config = dict(
    n_layer=16,
    n_kv_head=5,
    beta1=0.9,
    lr_head=0.00924,
)
MLP neurons of a small language model. Each row is named by its layer, matrix (up: input weights) and neuron, and shows model dimensions 96-191. Each number is 128 + 32 x the weight over its row's rms, rounded and kept within 0 to 255. Numbers have three digits each.
After each neuron's rows, "fires in" lists the words (lower case) most often at its 100 highest values on Wikipedia text that the model never trained on. A number after a token or word is its count.

L2.up629:149146121130114121189178120140109094185123121099138127129168153172131157139114166136143169101149141127192177126154068096123136081201124122104123125139157107173085126123109124089127126033121138149132125110129126081189148158187125172132142127107057207088097153093153147153122128142120095102
fires in: "album" 23, "killed" 9, "metal" 6, "gopalakrishnan" 5, "composition" 4, "body" 4

L2.up165:077135170141148130133136140163151073089128110146162085129128104164149126114148141147159122163093194131091097084118151091181132117114139095118182138130099144130085162083079086111090108104098127148150075118171145106132082170114108149138129098187111186203116116123114171142124145142109063132
fires in: "even" 14, "country" 12, "railroad" 12, "hours" 7, "electro" 5, "alessandro" 4

L2.up414:129114130160115172082178198099167121096106185138131142138064124142094084183106120142148126152149132139127129094058122151123125127072125140125116178149139167125078135095156127107122088105106116154155113107137069164106153132155148135179117099205114106109078111076109073111188109131179108145
fires in: "against" 37, "alongside" 10, "defeated" 5, "span" 5, "candidate" 4

L2.up613:134082124098092149158158067132093158117121138120136144128118229153125189153096143112189071125095142118147139192127129118076100163119163147034115140128125156096112177131119186139133071108118113124155123103071084206124130137125175108113167119155129114076137142091133105077137153108113106133
fires in: "area" 22, "just" 17, "subway" 6, "storage" 5

L3.up388:193123128150123146107157134123037127126155170149123121115122119135106118135129097167054128122094159147131089108084100100130111121163124142134138126113096152129126161101109154087102102118139124160173152123169133169129205104134173172156132141127150099112148150114134140114215125168168102177
fires in: "use" 24, "life" 9, "work" 5, "appear" 4, "like" 4, "career" 4

L5.up440:138159121116153128148155133103156143115121163131163074166127148137110162178110158073145140163119131097100128170099115150098100168131155156090132105150182159096122157175122152167113125118058152108115127137191104124123131140129131127132139146111207149157088104058115098130151099089126124144
fires in: "out" 30, "de" 7, "off" 5, "21" 4, "on" 4

L3.up50:134088125154076164075098217138160131138138144126121108100149079117146084115143144089083134090168141155095144118125054086140105111121123157111152095108203137089150201158086086120175129137077135152095153142117102131057119159101115112169104122162183142111102072124103133123178149133142118144
fires in: "area" 17, "site" 13, "district" 9, "career" 7, "election" 4

L3.up257:120150096149112085122151119135092078140019132144128117127139118172144129170083153095114128115141167139144147145121128076189090096125140147132124080163129132127163169101081143113152096080121120163082140146198148058140144110122140144159127073119135091149122158094111138108102156093172088130
fires in: "did" 19, "none" 13, "any" 9, "went" 8, "courses" 6, "course" 4

L13.up441:127146075117154134061095156189154078140133171153104119107138099109092099078130185078157132144137112130122132156124113119069179157132114121086151137093118116155101096117152149172071113113151176126132166168189120169137158170081118109120154150144097158163121153058195120113175154164122084172
fires in: "an" 66, "after" 9

L2.up61:131150108143146177109047097105157078137105086174118138137182083156069103190111143142120115153123127122100129111181052084119104082083117164178174098093028113114079142122180170077136093108094125140057109133153097098073131135139049086196147164163129157164129142179155153141133102108130165117
fires in: "series" 18, "decision" 10, "whether" 8, "discovered" 6, "announced" 5, "citizen" 4

L3.up391:145134133115088176099127122165124142184140105151123134145136126139153133120119136090146151119104087157139149140146174085100096114124131051122238124122105173123098139118101116134129093102072116094153123139179116140098102101188118086149115103066150103172167127105145136251124153140108147115
fires in: "but" 33, "racing" 12, "game" 12, "olympics" 9, "though" 5, "although" 5

L3.up331:142105124151137140117089103172156173163133100133112145164145131128070142160116165139113133078073104176145175123130089079111131114121143150086106087109126136112101145142165186160107164166095160116049118091168146170144130142149134123119144087096137082147125162098156170116136134124131129206
fires in: "name" 19, "album" 13, "music" 12, "borderline" 9, "musical" 6

L2.up245:168130122179139148100116123099126169151141129147058146137128065120092147110158141146148157137124217173130087115082107104131131118127150107157171114164081092120100167115102088153147066122167138140105116066064148143106177071162125090163120144071127165204195114101116150090178172117081118108
fires in: "usa" 25, "won" 13, "play" 8, "closed" 6, "fraternity" 4

L11.up15:149125158079148119100125168162107190164136124177167178128129153132142099170071165188109153073134149078131135107118181135111135113121137086147169154151092118095120152120077169116054170044079134158167157131121152148166136097096129116180122165138127059139053167130102134118154116098096097143
fires in: "which" 25, "that" 13, "not" 7, "what" 6, "t" 6, "it" 6

L2.up204:176151104159144152102143129095148160188106156107188160146110154114120165117065184144160103091142138154132134139102081105165128172123120157117110131184118154093062154121118123082132116151133090177045139141172101196156103099178154135150097101120141161080139143093117164124142161082137133151
fires in: "football" 16, "every" 13, "footballer" 12, "player" 12, "players" 7, "hockey" 5

L2.up77:155154090112070155118121129137151106122058160164109109160152146132167140156084132149166139123072144096125099135123137114146124159146070157145107145188137149114107161132116143132125087055156154154135114111105079191152139104115138161197143151148144112141116122100117135154177174129053124107
fires in: "station" 14, "location" 10, "isbn" 8, "hospital" 6, "helped" 6, "years" 6

L3.up525:120148093101120093076145094127116077150119130095153105099186130173099138175143130138122083146070147151162140161120109175148121096165130145038193165114138181106111109097167164101087146113098063145128084135121124081162155143177110094119120116201130139193134159151195159076128121178143111145
fires in: "2020" 14, "1997" 14, "2021" 11, "2024" 8, "2019" 5, "1998" 4

L3.up584:163156082091108080137154149172143111150046177094125060112162150126052136167078136140160097144147058143111105183093098147128097123089187110131104143115191138154158153162138082139110134112135169114090103129179130161166139193113139159090179088148166143122118129112113095054128117090142143123
fires in: "new" 37, "way" 12, "000" 10, "species" 6, "200" 4

L3.up377:087090125079175193053125104191121117073078113068133133183114138163107111098126122096149114136120084072120160132141175169131123122128154066074143064180105187070139165092157106117097076127075134200139140152182104169101134160141084122146154089144090096083131113172114119166090133137065153176
fires in: "issue" 12, "said" 11, "ger" 11, "record" 10, "ceiling" 7

L8.up441:161127102084118111124121135120051113183108121182101136112147190130121183124058172117165165073067154087101135172067096129141087181157144122141140145171096154117139107120153128139095108144150188152122110148100151132061094151142174128153119159100155130167130121089111103107103078125123107137
fires in: "of" 45, "the" 8, "s" 5, "am" 4, "a" 4, "my" 4

L3.up221:161117148119173098115090103154148150133132204138101158107167066150073184111145120096106073123138097112146130140094124171182107175047134193059125194130152155151131139125152215079108123139088142131154137146169186118108122127163097142165128180197111095199142128130149147100203065154149143121
fires in: "he" 37, "candidate" 8, "working" 6

L2.up305:085189139156098135154188159117143105129096110153169092130110102184063140141123163133139109119105086167217110110127060114156125140141125078168128097117063108190058147133159092082121096092118142122052100134156135100182086105088120094130167044157143093095039132132153158148102062125142121133
fires in: "include" 14, "issue" 12, "climate" 10, "ago" 6, "agonists" 4, "reported" 4

L2.up331:172166190140143152088138111139118097193158155150125148132150116123114105172138162138123148139091061100059131109081101084116121128055124104150088166125191104119136150146148117089075050167113176115091122159110132142050170143145127072146143156155132190164138135150154121134139117147143095152
fires in: "into" 23, "yes" 15, "rinne" 9, "which" 9, "vocals" 5, "numbers" 4

L2.up519:086125120104079163148205152133132120105086076088120071110103094107085157133172128083149138138138089111119167120146086220135139124117116096081163100159161079136094169152118065169145099083103105101083129129117212133199104097160101138080103107134180145075103126149190124146084107113174106162
fires in: "about" 34, "killed" 15, "captured" 7, "invasion" 4

L3.up537:160076178124098159177166152103138158117202121158131165124150136136070117119131132163128117153121084091178199128134162149133165077110172107151068173128158109088149077125150073086146120172094095127093129147129130197165157136235115110160137097140112120086151123157103126149118129131135171111
fires in: "2009" 22, "data" 11, "2025" 10, "something" 6, "2024" 4, "speed" 4

L2.up79:138150142131141180137086215136152142148102237163141144131089146116108095116110200103146181166157098111102131065114178108086164104076121199146143086127152153104116170110148065139112111103064144176142131139138112169084126090180132107114085103114105112146106138119086085037130084165154084154
fires in: "this" 24, "research" 13, "significant" 6, "stated" 6, "noted" 5, "reported" 4

L2.up281:165119130158098139175148127066152124192106118101138120110153092151105145129119174122099061143132165142152190136108123162123132161092133191131193107113155075104174152142061166048149082121073107130077156114131122122079144115128049151182210122154169115150134117131207179141162174161057149135
fires in: "team" 47, "minister" 8, "media" 7, "squad" 5, "pandemic" 5